Part of a small language model's weights.
Size: 11 layers, width 640, 5 heads of 128 (1 for keys and values), MLP 1728 SwiGLU, vocabulary 8192, 57.8M parameters.
Architecture: RMSNorm before each block, rotary positions, no biases in attention or MLP, untied embeddings, normalized queries and keys, attention and MLP in parallel.
Training: a variant of Muon for these matrices, 567M tokens, 8658 steps.
MLP neurons of a small language model. Each row is named by its layer, matrix (gate and up: input weights) and neuron, and shows model dimensions 480-575. Each number is 50 + 15 x the weight over its row's rms, rounded and kept within 0 to 99. A neuron's up and down rows have the sign that makes its largest values positive.
After each neuron's rows, "fires after" lists the tokens most often just before its 100 highest values on Wikipedia text that the model never trained on.

L8.gate1200:25 68 32 84 43 22 59 65 44 28 51 54 68 52 61 39 53 58 45 71 49 72 53 49 52 35 58 59 49 34 58 47 42 51 53 54 22 45 25 48 48 73 39 41 56 71 48 55 59 57 59 79 50 41 75 28 32 68 47 62 44 63 65 67 67 60 16 54 67 35 41 48 61 54 54 31 39 75 61 36 50 37 57 22 68 27 37 44 70 18 80 36 40 43 54 44
L8.up1200:78 61 66 47 39 29 32 62 71 50 36 36 54 55 29 53 64 68 61 50 34 28 44 62 58 42 51 33 54 77 34 50 66 23 51 26 48 64 55 51 55 71 28 57 61 56 71 68 53 35 55 45 16 52 42 48 44 44 51 36 51 27 25 32 76 43 36 27 63 37 21 75 59 56 70 59 46 24 67 61 49 16 73 35 41 54 38 34 81 53 46 55 78 70 65 52
fires after: "-", "|", " No", " 1", " 3", " |"

L8.gate180:64 41 37 66 50 54 40 43 53 36 34 44 52 48 68 65 62 73 44 70 46 31 64 56 53 41 59 65 73 60 55 66 50 65 76 54 66 43 29 57 55 33 16 34 43 54 73 57 51 55 32 55 67 53 44 51 68 46 54 45 32 54 62 36 20 27 49 38 64 50 35 25 51 16 68 35 60 46 50 38 50 58 28 43 54 15 43 38 50 59 40 80 72 53 63 52
L8.up180:55 70 48 70 68 66 54 50 56 30 65 54 41 65 55 51 52 71 54 38 85 23 29 31 45 50 52 40 66 64 22 48 41 55 78 47 39 58 39 45 50 47 51 63 59 23 49 62 52 40 26 15 69 77 48 24 71 41 73 42 37 28 39 44 77 50 69 57 50 76 64 63 43 61 43 26 54 30 28 25 43 43 73 46 54 68 70 57 58 44 47 56 45 44 66 29
fires after: "|", "-"

L8.gate1473:53 69 43 35 50 40 62 48 68 47 48 30 68 28 39 43 47 44 40 59 41 51 74 51 58 55 62 35 51 54 56 52 51 66 63 71 65 44 45 50 61 58 36 36 59 71 67 70 42 66 50 48 63 35 63 59 60 72 48 51 38 71 44 83 26 60 86 51 37 44 71 37 23 49 37 48 72 32 43 39 68 43 47 55 39 41 37 64 51 48 64 25 53 67 32 50
L8.up1473:77 44 40 23 31 58 30 48 61 46 70 58 52 40 58 35 63 45 39 65 61 25 48 41 54 35 59 48 35 44 57 24 23 58 77 41 56 50 44 48 66 51 45 58 41 63 37 60 32 69 48 70 52 33 51 66 60 44 55 45 49 58 27 13 33 28 42 45 62 52 52 70 28 38 66 98 67 21 55 16 55 42 33 84 56 33 61 99 68 44 55 28 43 71 37 58
fires after: "\n\n", ")"

L5.gate1331:60 42 51 59 59 73 55 54 62 26 59 41 47 59 70 47 70 33 33 34 60 48 28 62 50 61 63 09 36 53 66 65 59 40 40 59 75 58 44 31 49 46 79 24 44 56 38 60 62 45 73 64 56 38 58 52 33 30 51 32 38 23 21 74 47 65 59 67 62 08 49 43 37 28 54 49 81 46 50 51 60 56 54 49 35 28 42 62 44 64 58 73 41 66 43 82
L5.up1331:44 26 51 48 16 54 31 69 49 71 47 65 69 53 56 44 51 40 48 36 62 21 34 50 32 47 21 15 41 43 51 30 58 36 72 59 54 62 75 57 55 56 40 65 67 14 63 55 52 21 61 51 17 40 32 66 25 44 68 50 41 38 37 29 46 21 35 49 54 23 63 48 53 58 58 56 67 30 52 48 18 46 45 49 82 63 37 52 40 25 69 46 62 66 27 50
fires after: "\n\n"

L5.gate1602:48 38 58 79 13 62 30 37 24 65 59 52 61 58 39 33 51 84 37 58 47 42 96 43 57 66 53 59 95 54 19 58 25 43 47 44 53 66 50 53 44 58 60 86 96 36 39 48 42 38 46 52 33 50 73 69 38 14 52 47 68 43 72 39 67 37 31 39 57 55 29 53 59 12 62 28 73 62 61 46 45 48 32 21 44 35 51 40 56 52 46 80 32 50 53 35
L5.up1602:34 60 44 45 42 47 50 90 74 65 09 53 50 72 47 38 70 40 62 51 65 63 32 70 19 57 34 73 70 10 38 52 58 23 73 43 29 49 74 36 61 67 66 64 49 41 59 98 36 33 45 23 33 78 68 49 48 57 49 40 68 49 75 44 62 48 50 49 46 60 62 91 67 85 54 54 34 33 37 72 31 79 89 65 37 48 62 19 35 47 57 50 48 74 43 57
fires after: "|", "-", " Total"

L8.gate325:14 32 77 87 32 47 38 73 67 58 41 54 53 35 17 61 56 24 61 76 37 40 55 67 27 68 47 53 44 62 37 26 49 68 37 63 57 51 59 61 36 34 58 57 30 59 64 59 40 53 64 67 44 64 66 56 29 49 34 37 48 64 81 44 31 42 50 28 49 08 41 45 51 24 56 25 47 63 44 55 61 48 49 56 32 82 43 35 38 67 50 60 19 60 41 57
L8.up325:62 64 65 63 46 66 35 84 65 69 46 57 34 48 46 58 34 74 78 56 49 46 58 61 55 46 54 54 92 30 52 61 51 46 63 48 56 16 75 29 58 58 38 45 67 32 56 49 49 56 35 56 50 69 42 69 95 49 63 57 43 63 63 30 58 49 41 51 72 44 63 56 60 69 70 52 43 33 39 50 46 41 34 85 51 63 49 42 54 63 67 36 65 52 66 18
fires after: "-", "|"

L8.gate829:64 56 58 59 15 29 46 58 60 45 29 44 42 25 56 47 33 74 45 41 53 20 41 73 41 32 42 54 41 62 36 45 26 58 52 58 56 50 65 64 33 64 36 33 37 66 70 67 47 53 44 49 76 40 54 40 51 51 60 49 41 54 74 47 46 43 21 48 41 47 69 54 41 50 85 70 50 25 65 41 62 67 68 36 18 56 43 23 45 45 28 48 45 42 45 48
L8.up829:41 56 62 56 33 73 69 44 31 18 63 65 60 67 51 64 33 53 46 47 74 34 25 70 55 55 33 47 45 64 57 37 42 61 56 14 53 37 30 46 51 42 54 49 53 48 70 34 51 58 44 70 47 58 85 58 70 43 62 66 40 33 60 43 34 65 54 25 58 69 66 74 38 39 60 67 52 29 60 51 56 61 60 46 38 34 75 61 45 66 72 46 18 26 36 69
fires after: " (", " |", " $", "$", ":", "ro"

L5.gate372:50 73 55 55 37 51 69 53 54 77 66 33 39 52 58 72 43 46 46 49 53 52 40 41 42 54 37 56 40 36 44 77 43 67 41 74 70 69 31 55 52 55 56 67 45 57 80 62 67 55 50 56 55 73 58 69 36 73 57 64 50 53 49 37 53 50 08 40 32 41 63 62 55 57 57 59 76 64 73 75 66 56 54 24 42 60 52 60 34 46 67 46 42 82 43 67
L5.up372:51 71 47 38 31 47 63 22 45 70 62 60 48 49 24 41 56 55 12 54 37 47 35 64 34 47 40 35 38 53 44 63 29 77 08 73 49 40 36 75 64 67 55 57 57 61 36 65 45 51 61 80 61 45 58 47 52 61 70 53 27 45 47 44 53 64 39 45 58 61 66 19 17 44 52 71 39 69 43 51 66 52 54 27 65 33 21 53 71 36 62 55 64 32 56 54
fires after: "|", "\n", "\n\n", "-"

L7.gate1210:52 53 56 62 72 65 33 43 67 46 67 73 43 66 69 56 56 34 48 27 43 39 15 60 48 52 49 43 38 62 44 40 38 70 49 57 78 35 44 49 35 40 17 41 84 36 53 60 48 32 38 64 35 31 76 65 40 42 57 49 52 70 42 69 57 15 58 61 33 40 49 55 58 64 27 44 57 62 36 73 30 65 60 40 15 72 36 45 59 45 59 48 41 56 46 59
L7.up1210:40 48 46 59 45 47 48 79 55 30 35 55 41 71 41 39 58 69 76 63 49 49 57 52 74 41 51 41 64 60 58 75 58 33 48 46 82 55 29 29 50 47 16 35 36 49 64 37 67 34 52 51 43 60 65 52 52 68 31 56 50 48 30 64 30 51 40 49 53 63 50 52 63 44 68 83 43 33 59 58 27 54 70 61 49 54 74 51 66 64 12 71 53 38 35 75
fires after: " |", ";", " 1", " 0", " 3"

L8.gate201:84 29 45 97 37 56 36 69 32 51 42 49 49 39 58 68 30 44 53 40 47 55 41 47 57 52 57 51 44 62 26 40 44 31 47 64 65 37 49 58 41 54 35 56 64 33 81 74 42 64 45 42 59 51 65 51 42 43 59 56 62 38 65 61 35 56 51 53 73 61 31 55 48 65 60 37 46 64 34 59 65 33 29 49 42 35 20 32 54 49 64 45 46 51 68 50
L8.up201:49 26 61 77 84 54 30 39 21 69 28 52 37 41 56 76 47 29 51 45 30 32 50 50 43 64 30 48 52 23 54 53 32 14 44 76 46 49 58 43 30 50 33 68 63 56 52 37 72 51 46 48 44 53 63 67 36 24 41 24 40 65 86 55 60 54 36 58 54 75 53 63 30 35 66 26 42 41 49 40 40 62 57 47 35 54 36 60 43 69 42 37 54 67 20 71
fires after: "-"

L5.gate836:45 45 48 83 44 43 30 66 36 45 60 58 46 55 45 50 38 53 33 51 19 30 65 25 59 52 61 56 62 33 12 44 67 20 58 38 58 57 50 72 82 41 53 44 39 66 51 51 55 49 39 58 65 44 77 37 67 45 70 75 17 72 72 13 44 45 54 58 71 59 41 60 34 52 47 53 51 42 36 10 31 43 36 39 37 70 29 59 56 56 48 23 28 48 54 17
L5.up836:30 48 71 63 43 55 56 59 17 59 53 67 12 60 42 20 47 52 38 25 63 29 80 55 55 31 63 57 34 45 38 66 68 39 48 31 78 54 64 91 43 71 54 41 60 46 62 74 37 56 35 55 51 61 57 33 52 53 66 63 24 54 55 45 60 71 64 45 32 57 26 54 52 66 50 49 42 38 51 22 66 73 16 29 44 34 50 47 54 40 44 47 32 55 46 37
fires after: "-", " Year"

L8.gate1172:60 44 56 90 50 56 59 73 51 57 32 36 74 46 32 47 27 59 39 58 24 34 60 73 29 76 91 76 60 38 50 26 60 51 56 52 68 43 37 51 64 44 55 48 77 36 35 77 32 65 48 63 64 51 81 41 54 55 69 57 55 67 24 36 55 55 79 21 64 29 15 45 59 65 66 57 42 32 28 29 41 42 41 58 43 52 46 41 49 30 59 44 43 49 30 30
L8.up1172:35 49 30 79 31 46 64 36 39 41 77 60 28 66 38 66 52 59 40 67 54 50 67 46 61 41 48 66 41 41 50 36 42 27 65 54 60 32 50 39 56 51 60 43 63 50 65 49 45 54 52 52 71 44 49 44 62 72 95 66 50 56 74 42 51 55 69 62 45 48 33 28 51 23 63 49 59 38 36 33 42 48 58 38 61 36 48 34 61 50 52 71 63 33 34 26
fires after: "-", "|"

L5.gate437:60 65 45 35 39 61 56 62 48 22 47 59 55 40 60 64 30 69 39 33 55 21 67 34 82 61 50 48 56 38 59 81 44 80 81 54 34 26 41 43 36 41 64 49 31 59 70 55 43 35 43 68 40 20 51 64 49 53 59 54 35 82 52 57 49 28 26 37 74 51 37 49 38 65 53 77 31 46 41 52 60 57 58 55 60 60 55 52 56 34 57 22 60 53 68 46
L5.up437:54 59 36 28 39 25 49 50 64 65 49 58 35 31 40 63 41 05 39 56 44 51 57 46 67 24 45 43 45 12 44 40 39 78 72 63 36 77 66 01 56 54 23 50 39 48 49 64 26 39 58 55 41 31 58 24 63 44 53 76 47 63 65 47 54 45 56 60 63 52 56 28 40 54 40 46 46 45 48 53 58 46 31 53 64 77 62 58 54 66 38 27 56 71 75 39
fires after: "=", " L"

L5.gate1287:44 61 50 60 55 41 51 71 23 61 68 61 51 30 33 48 56 69 74 33 51 50 95 30 49 27 65 83 47 41 53 45 60 77 67 29 82 60 36 77 59 61 47 46 56 28 53 35 43 42 69 54 57 58 55 23 50 35 22 26 56 35 41 23 51 52 41 55 43 38 56 54 54 58 54 41 56 43 39 40 65 51 51 41 53 53 50 30 32 44 51 50 50 29 43 46
L5.up1287:64 43 67 45 34 59 41 57 35 58 53 65 71 55 45 57 42 83 24 55 46 53 58 62 37 48 52 51 57 33 59 51 19 43 40 36 71 33 69 75 26 57 55 63 24 51 39 41 83 49 57 46 69 49 63 32 75 38 53 43 73 29 52 61 35 28 64 35 71 51 78 59 40 47 46 37 46 46 24 42 77 46 56 45 51 58 58 48 61 67 36 62 41 61 93 49
fires after: " the", "-", " each", "s", "|"

L7.gate940:66 70 48 59 50 49 43 42 31 28 20 60 74 61 61 30 70 86 54 48 61 24 61 26 42 43 76 54 53 47 48 97 41 33 37 49 25 62 70 27 29 52 48 32 32 64 48 45 63 57 60 42 72 30 52 37 53 49 39 40 37 45 64 63 46 60 42 57 68 51 38 32 47 46 24 46 48 43 44 49 59 47 45 53 58 49 73 59 69 54 61 60 66 57 66 27
L7.up940:52 49 50 47 56 33 30 64 30 42 63 61 22 43 05 34 47 74 40 66 50 52 43 22 56 41 55 45 52 36 56 44 83 44 61 44 25 47 41 48 58 43 46 57 52 77 59 46 55 49 59 81 38 37 35 49 55 40 40 67 45 50 54 47 32 44 61 39 59 47 36 50 39 44 49 56 51 35 46 43 51 54 34 52 48 53 56 36 58 57 31 38 77 54 61 64
fires after: ",", "C", "=", " C", " Tai", "."

L7.gate603:52 36 54 59 36 28 48 51 34 36 48 38 31 54 40 29 35 42 91 44 42 51 66 38 65 42 31 54 28 46 68 49 53 37 72 39 46 49 47 15 60 41 47 63 72 31 44 46 58 52 36 79 70 47 48 29 53 42 36 71 47 67 42 50 63 61 57 55 40 65 66 57 64 54 52 52 34 52 38 50 29 38 54 53 51 43 63 33 54 66 61 53 28 70 60 16
L7.up603:46 38 31 37 50 36 49 41 55 34 46 49 69 52 24 64 51 54 63 42 13 36 26 40 50 62 47 79 67 57 38 55 62 39 32 30 22 38 48 75 47 80 49 33 55 57 52 64 46 65 59 62 61 54 43 59 56 40 54 46 46 40 31 36 72 32 53 51 52 64 33 60 31 43 49 57 55 56 63 54 40 39 65 59 67 65 63 17 14 73 69 37 53 57 67 40
fires after: "–", " (", "-", ",", ":"

L8.gate41:46 64 35 46 70 58 80 56 59 54 58 56 22 49 45 32 45 50 62 35 33 33 32 41 22 60 28 49 42 62 47 35 48 30 37 51 33 61 19 70 55 56 43 27 50 75 20 56 33 14 69 77 46 50 74 24 90 67 51 37 41 76 49 46 30 21 68 30 61 56 45 64 58 43 68 48 23 45 47 55 33 40 49 52 11 66 39 19 81 55 65 41 57 63 68 52
L8.up41:63 47 50 61 44 35 65 35 65 34 65 49 34 49 48 57 24 48 37 54 25 32 35 28 87 31 56 59 70 29 50 45 29 54 72 34 68 47 61 60 62 52 65 63 52 55 31 47 56 54 54 45 40 69 48 52 82 41 78 41 59 39 44 67 39 47 29 59 43 68 39 57 61 68 66 40 54 60 03 36 58 47 54 58 64 31 27 71 71 49 34 58 35 32 72 51
fires after: " |", ":", " the", " (", "\n"

L8.gate1265:66 53 33 68 30 54 45 67 38 68 50 56 81 83 43 49 60 41 82 76 16 04 59 42 11 45 77 53 54 40 10 34 51 24 77 48 78 47 35 42 57 55 52 54 69 58 51 75 63 48 49 42 72 53 56 37 52 61 47 44 77 20 44 82 61 45 43 42 66 64 50 58 54 56 20 49 51 61 76 66 57 55 05 51 71 66 30 75 48 52 69 57 39 46 41 58
L8.up1265:67 44 24 59 49 64 49 74 40 58 38 69 76 52 58 68 60 40 40 47 57 54 42 49 51 65 43 56 49 44 50 43 34 56 59 60 47 60 57 63 39 43 75 44 31 60 52 46 62 44 79 52 69 28 65 43 65 70 34 36 56 51 88 52 51 74 66 37 52 20 61 49 36 25 50 44 66 48 43 60 19 54 34 72 45 50 32 71 39 62 22 57 37 49 46 19
fires after: "-", " |"

L7.gate1194:65 44 50 62 70 49 83 49 56 39 65 49 51 28 40 50 72 31 41 56 35 45 35 55 46 63 41 81 48 61 52 27 61 48 57 43 57 33 38 56 91 46 40 23 37 58 64 89 46 40 49 72 56 61 67 51 39 48 44 41 37 64 43 42 44 45 36 23 41 43 38 40 41 14 52 48 55 28 51 64 50 45 39 49 64 38 43 50 24 49 50 64 39 37 50 42
L7.up1194:46 43 35 39 19 40 57 60 45 41 51 83 61 45 45 96 53 27 42 46 35 33 16 72 31 56 61 59 63 38 61 61 67 58 79 66 34 56 44 62 39 70 66 55 47 65 60 52 46 48 64 93 38 52 61 43 42 58 56 47 60 58 32 47 35 71 64 53 48 30 70 49 55 39 38 55 31 32 79 47 43 47 45 63 77 52 55 70 40 52 62 74 33 73 64 58
fires after: "\n\n"

L5.gate477:63 66 53 61 24 41 39 35 16 82 63 52 45 66 34 61 28 26 74 50 60 38 40 51 62 62 66 50 65 54 53 49 70 37 65 51 36 54 22 64 52 07 50 34 46 46 68 54 51 23 62 38 35 55 50 71 48 65 17 20 46 40 45 44 62 56 76 69 69 74 82 58 36 40 54 69 67 47 31 68 56 47 49 66 34 47 64 43 54 47 65 44 38 64 52 68
L5.up477:23 96 51 52 39 52 65 51 52 49 45 40 31 55 42 61 59 21 68 56 75 29 61 41 54 49 86 55 55 52 50 55 77 38 68 54 39 52 46 45 44 35 59 50 54 48 58 65 50 72 55 59 41 60 44 58 38 58 27 38 45 12 54 48 68 37 52 54 42 52 38 42 39 18 74 69 69 31 52 42 38 30 37 68 40 30 46 36 44 28 62 34 38 41 82 68
fires after: "\n\n"

L7.gate667:59 59 51 83 18 64 59 26 59 74 57 64 68 50 74 84 59 75 72 50 43 40 56 51 49 38 35 75 52 47 56 39 74 48 59 43 52 45 40 51 64 69 46 76 45 62 59 49 33 52 49 59 42 48 38 35 52 63 71 63 87 36 52 47 56 29 57 56 56 77 39 31 43 42 56 49 49 53 43 44 44 75 49 51 45 65 40 46 38 36 56 56 78 58 69 59
L7.up667:48 17 32 51 47 45 53 55 56 53 53 50 83 44 40 63 53 62 81 65 31 51 30 63 51 31 72 40 38 73 50 48 61 68 20 42 60 33 29 48 58 52 51 42 37 62 23 68 45 39 46 56 28 36 67 45 51 64 40 58 60 35 42 48 49 56 85 56 61 17 75 50 20 68 29 43 19 48 47 34 48 73 69 56 37 51 44 58 56 66 75 52 53 38 40 39
fires after: "-"

L5.gate719:55 56 52 30 33 50 37 43 64 70 31 32 58 64 42 38 49 49 34 40 78 35 58 46 14 72 44 48 34 52 58 65 59 48 72 68 42 58 58 68 42 41 35 52 38 76 47 59 70 46 55 60 66 12 47 59 64 34 37 73 46 31 62 40 68 27 44 65 39 26 65 69 49 51 60 45 50 49 68 57 38 60 53 53 83 43 44 87 60 44 33 52 35 62 44 46
L5.up719:44 41 35 58 42 54 40 69 40 43 43 64 45 59 73 53 48 74 53 25 26 68 59 31 70 32 60 79 36 30 70 34 38 55 74 47 59 30 55 38 31 41 41 23 61 52 51 68 53 37 41 65 52 46 56 79 37 56 46 59 27 77 72 33 27 53 60 46 63 44 70 53 46 32 69 59 65 56 23 54 51 37 46 46 47 47 63 40 60 33 39 27 46 54 55 65
fires after: "\n\n"

L7.gate206:82 36 37 63 40 74 63 39 23 51 64 66 62 56 42 46 57 70 37 40 00 35 47 89 64 43 68 71 39 47 71 52 59 79 46 31 60 67 49 63 51 45 44 31 27 99 54 44 45 48 69 68 49 56 52 43 46 45 39 39 71 39 37 41 55 66 48 75 58 75 49 29 42 27 38 54 56 40 71 40 17 61 47 65 58 45 38 58 27 40 44 40 68 79 65 67
L7.up206:44 50 33 65 35 48 56 55 34 75 71 54 39 44 55 46 54 55 50 43 54 41 67 58 58 64 52 45 48 55 70 58 69 17 40 63 58 43 45 52 43 72 57 33 64 24 52 40 32 50 63 48 70 25 66 39 32 48 46 55 53 64 61 55 89 50 59 45 36 40 56 40 76 34 21 53 64 66 39 57 53 47 58 90 46 75 46 52 64 27 22 19 64 40 27 54
fires after: " |", " pro", ",", " (", " Pro"

L8.gate89:62 50 74 59 46 64 37 64 55 49 29 60 52 49 56 62 47 36 43 68 56 41 48 56 49 44 38 53 23 31 47 60 32 51 67 42 43 62 65 41 50 73 35 20 66 54 76 56 54 56 51 77 34 25 59 45 64 44 45 64 50 70 32 34 38 76 48 42 51 43 25 53 39 52 45 46 58 47 44 34 58 45 81 42 51 34 44 53 78 30 48 31 52 48 59 41
L8.up89:36 60 71 54 53 88 59 87 47 54 47 56 32 49 37 52 49 59 40 44 60 60 39 57 69 33 47 43 65 44 57 47 48 57 50 54 43 20 60 52 50 51 51 20 54 39 31 51 59 43 65 65 87 61 40 55 44 60 63 24 76 58 62 44 44 58 57 49 54 65 43 60 58 45 53 37 54 25 39 36 23 50 75 21 53 56 33 61 15 52 45 41 16 48 42 48
fires after: "|", "-", " U", " Total", "Ge"

L8.gate584:62 51 47 58 45 60 49 26 30 44 50 59 27 60 44 74 38 37 66 44 58 44 44 56 36 36 52 43 54 39 36 44 23 36 53 45 50 54 45 61 72 44 30 73 34 53 49 58 53 47 79 46 62 60 60 38 68 20 47 42 55 63 59 34 69 68 33 62 19 41 62 45 43 70 52 67 50 38 90 52 52 68 46 60 35 21 78 41 43 48 55 83 56 39 61 43
L8.up584:36 45 64 63 39 21 36 41 51 49 67 48 41 31 43 34 52 63 58 40 64 30 52 31 48 62 47 75 58 48 41 51 69 48 59 73 27 58 73 60 43 58 61 46 51 65 61 49 45 42 57 45 47 45 75 29 59 58 29 39 52 67 24 35 51 71 78 50 48 41 59 40 40 31 59 44 34 54 57 19 52 56 58 64 43 68 54 54 37 70 65 38 54 80 51 38
fires after: ".", " (", ",", " and"

L5.gate514:54 81 56 39 45 41 49 40 90 80 52 58 62 63 48 55 50 44 40 39 57 55 81 32 55 46 64 57 56 47 69 49 40 38 70 33 39 35 65 39 53 60 71 48 48 73 49 45 48 26 38 69 32 42 65 57 63 53 54 36 60 40 49 08 54 54 48 48 40 68 38 66 81 71 73 31 32 52 50 76 33 71 44 72 59 46 55 51 35 34 57 66 73 41 59 64
L5.up514:62 41 33 69 43 29 48 37 43 38 37 49 21 68 81 36 59 58 48 56 38 45 49 60 42 40 45 55 54 57 27 38 62 45 25 34 60 57 26 26 43 49 62 35 49 55 59 72 28 62 66 46 44 48 40 49 42 36 83 44 41 32 05 62 40 68 54 36 35 42 67 70 63 49 44 68 38 72 46 78 41 41 40 53 78 41 36 64 53 36 46 70 43 30 56 52
fires after: "-", ")"

L5.gate1541:55 18 68 71 44 41 66 46 32 40 49 48 67 63 14 56 36 39 60 56 35 21 54 50 59 35 46 76 71 65 24 38 59 64 30 47 61 49 42 46 36 39 44 24 60 24 46 59 31 38 70 69 42 29 13 51 44 46 58 52 50 44 40 64 34 31 49 45 41 49 41 64 67 44 81 87 97 16 34 53 48 55 63 35 51 73 17 54 65 52 45 37 70 64 63 50
L5.up1541:75 54 47 38 46 45 40 68 35 73 69 47 42 67 54 55 32 59 33 44 58 31 51 43 35 43 45 42 54 36 40 33 41 63 17 57 61 38 66 52 54 55 57 49 65 85 32 48 57 08 64 59 56 35 56 63 69 45 29 63 48 37 35 54 21 44 43 40 49 37 34 67 40 58 59 56 69 25 25 54 71 32 38 57 49 41 58 63 43 39 71 48 41 55 64 72
fires after: " the"

L5.gate1515:49 68 45 47 38 45 19 36 66 34 91 75 54 28 58 78 46 63 51 58 46 51 52 45 52 56 55 38 66 72 70 40 50 47 53 26 28 51 81 75 52 40 65 86 38 24 62 49 39 62 39 54 60 43 37 65 77 70 31 70 21 45 45 86 23 60 66 65 45 55 53 56 65 19 76 53 57 25 56 63 64 57 86 74 53 50 60 40 53 53 44 57 34 58 27 66
L5.up1515:59 84 55 34 36 36 35 52 52 41 62 53 68 46 47 58 78 38 47 46 51 42 18 57 21 47 49 27 68 59 56 62 40 45 37 48 46 83 55 67 89 54 81 40 34 50 47 66 63 12 49 20 38 65 55 29 66 46 80 47 85 40 37 57 26 42 44 68 58 20 46 41 15 32 69 62 49 41 57 47 44 46 74 29 49 48 59 28 51 59 53 48 35 56 56 45
fires after: "\n\n", " \"", "\n", "=", " ("

L7.gate306:41 48 56 68 44 39 63 45 62 55 62 46 44 42 21 46 49 34 65 65 36 20 50 44 40 54 62 52 57 62 38 56 51 38 50 67 50 53 49 39 53 46 56 56 60 74 63 24 57 43 66 50 51 50 19 51 59 39 43 39 38 49 54 52 64 39 57 47 42 41 79 55 24 45 44 63 53 34 49 57 59 26 52 88 47 49 58 42 50 75 34 66 41 49 78 47
L7.up306:16 57 48 28 74 48 54 58 50 63 56 58 50 31 43 72 55 47 53 26 55 56 52 56 41 39 97 47 39 63 58 41 48 65 47 32 58 54 58 47 70 76 05 53 54 79 51 45 47 43 41 50 54 40 45 71 25 40 51 45 64 38 51 44 34 60 61 51 35 47 80 19 58 22 42 50 77 58 52 80 53 58 41 59 55 67 30 80 54 43 74 60 54 62 48 54
fires after: "\n\n"

L5.gate1359:54 77 41 44 48 50 42 75 57 66 54 48 40 58 51 38 47 61 28 72 60 32 27 31 61 55 48 39 81 63 39 24 30 42 35 65 34 40 53 70 61 43 25 61 47 46 40 87 45 48 59 52 53 67 51 55 46 50 94 80 50 46 30 36 13 07 70 37 40 68 40 54 54 40 37 49 60 40 31 57 32 46 63 45 23 53 38 51 25 44 37 65 32 49 37 24
L5.up1359:44 24 73 44 63 52 73 55 40 52 66 51 59 48 44 73 36 40 46 41 34 40 32 32 41 53 54 82 57 65 77 65 30 63 60 54 58 43 44 63 55 42 52 44 68 26 72 47 34 40 42 39 72 46 70 60 64 54 73 45 47 59 57 76 42 46 50 27 62 60 43 53 64 63 30 42 53 55 34 65 40 71 46 44 45 43 66 49 28 72 48 50 49 65 38 34
fires after: "-", " |", "  "

L8.gate316:61 35 46 67 53 54 33 54 50 65 61 36 27 61 32 57 57 47 31 69 54 51 52 55 60 56 44 19 41 18 62 54 39 36 75 51 46 45 52 44 42 46 60 39 53 49 42 61 37 45 34 55 61 45 69 57 77 48 39 63 43 49 31 45 50 30 61 64 46 37 42 65 62 66 56 64 72 68 65 35 41 78 20 54 36 59 54 39 49 59 35 73 46 39 41 99
L8.up316:45 46 34 53 71 76 72 47 48 41 76 65 11 67 75 88 54 65 60 52 38 85 42 67 59 38 43 46 55 57 63 57 61 69 61 55 53 59 39 35 45 60 57 60 34 46 55 42 51 59 36 65 27 57 67 67 66 43 32 60 37 75 41 40 52 67 81 41 60 25 53 65 41 51 27 76 29 67 53 43 51 38 59 51 70 56 47 27 32 41 48 18 53 50 24 49
fires after: " 1", " 2", " 3", " 5"

L7.gate623:50 35 58 71 49 64 50 80 42 48 48 47 45 54 26 86 70 74 66 67 36 19 63 45 67 57 25 60 61 52 49 65 56 45 78 79 44 34 72 50 66 48 49 30 77 48 69 70 21 58 26 63 49 43 71 19 55 48 55 62 49 33 23 20 63 34 81 61 64 44 43 63 49 25 40 28 50 23 44 23 59 39 29 63 63 33 34 37 53 43 37 61 85 38 39 34
L7.up623:35 37 27 81 43 83 49 81 58 34 70 59 57 56 39 69 62 50 64 77 26 54 20 37 52 48 53 56 41 39 54 29 47 36 51 50 53 41 68 47 59 47 42 50 81 66 91 64 64 36 48 35 47 62 73 30 61 56 69 51 55 33 43 31 72 51 72 46 79 63 32 49 63 26 46 34 51 35 40 39 33 50 32 49 62 63 59 19 18 39 12 59 68 51 40 58
fires after: "-"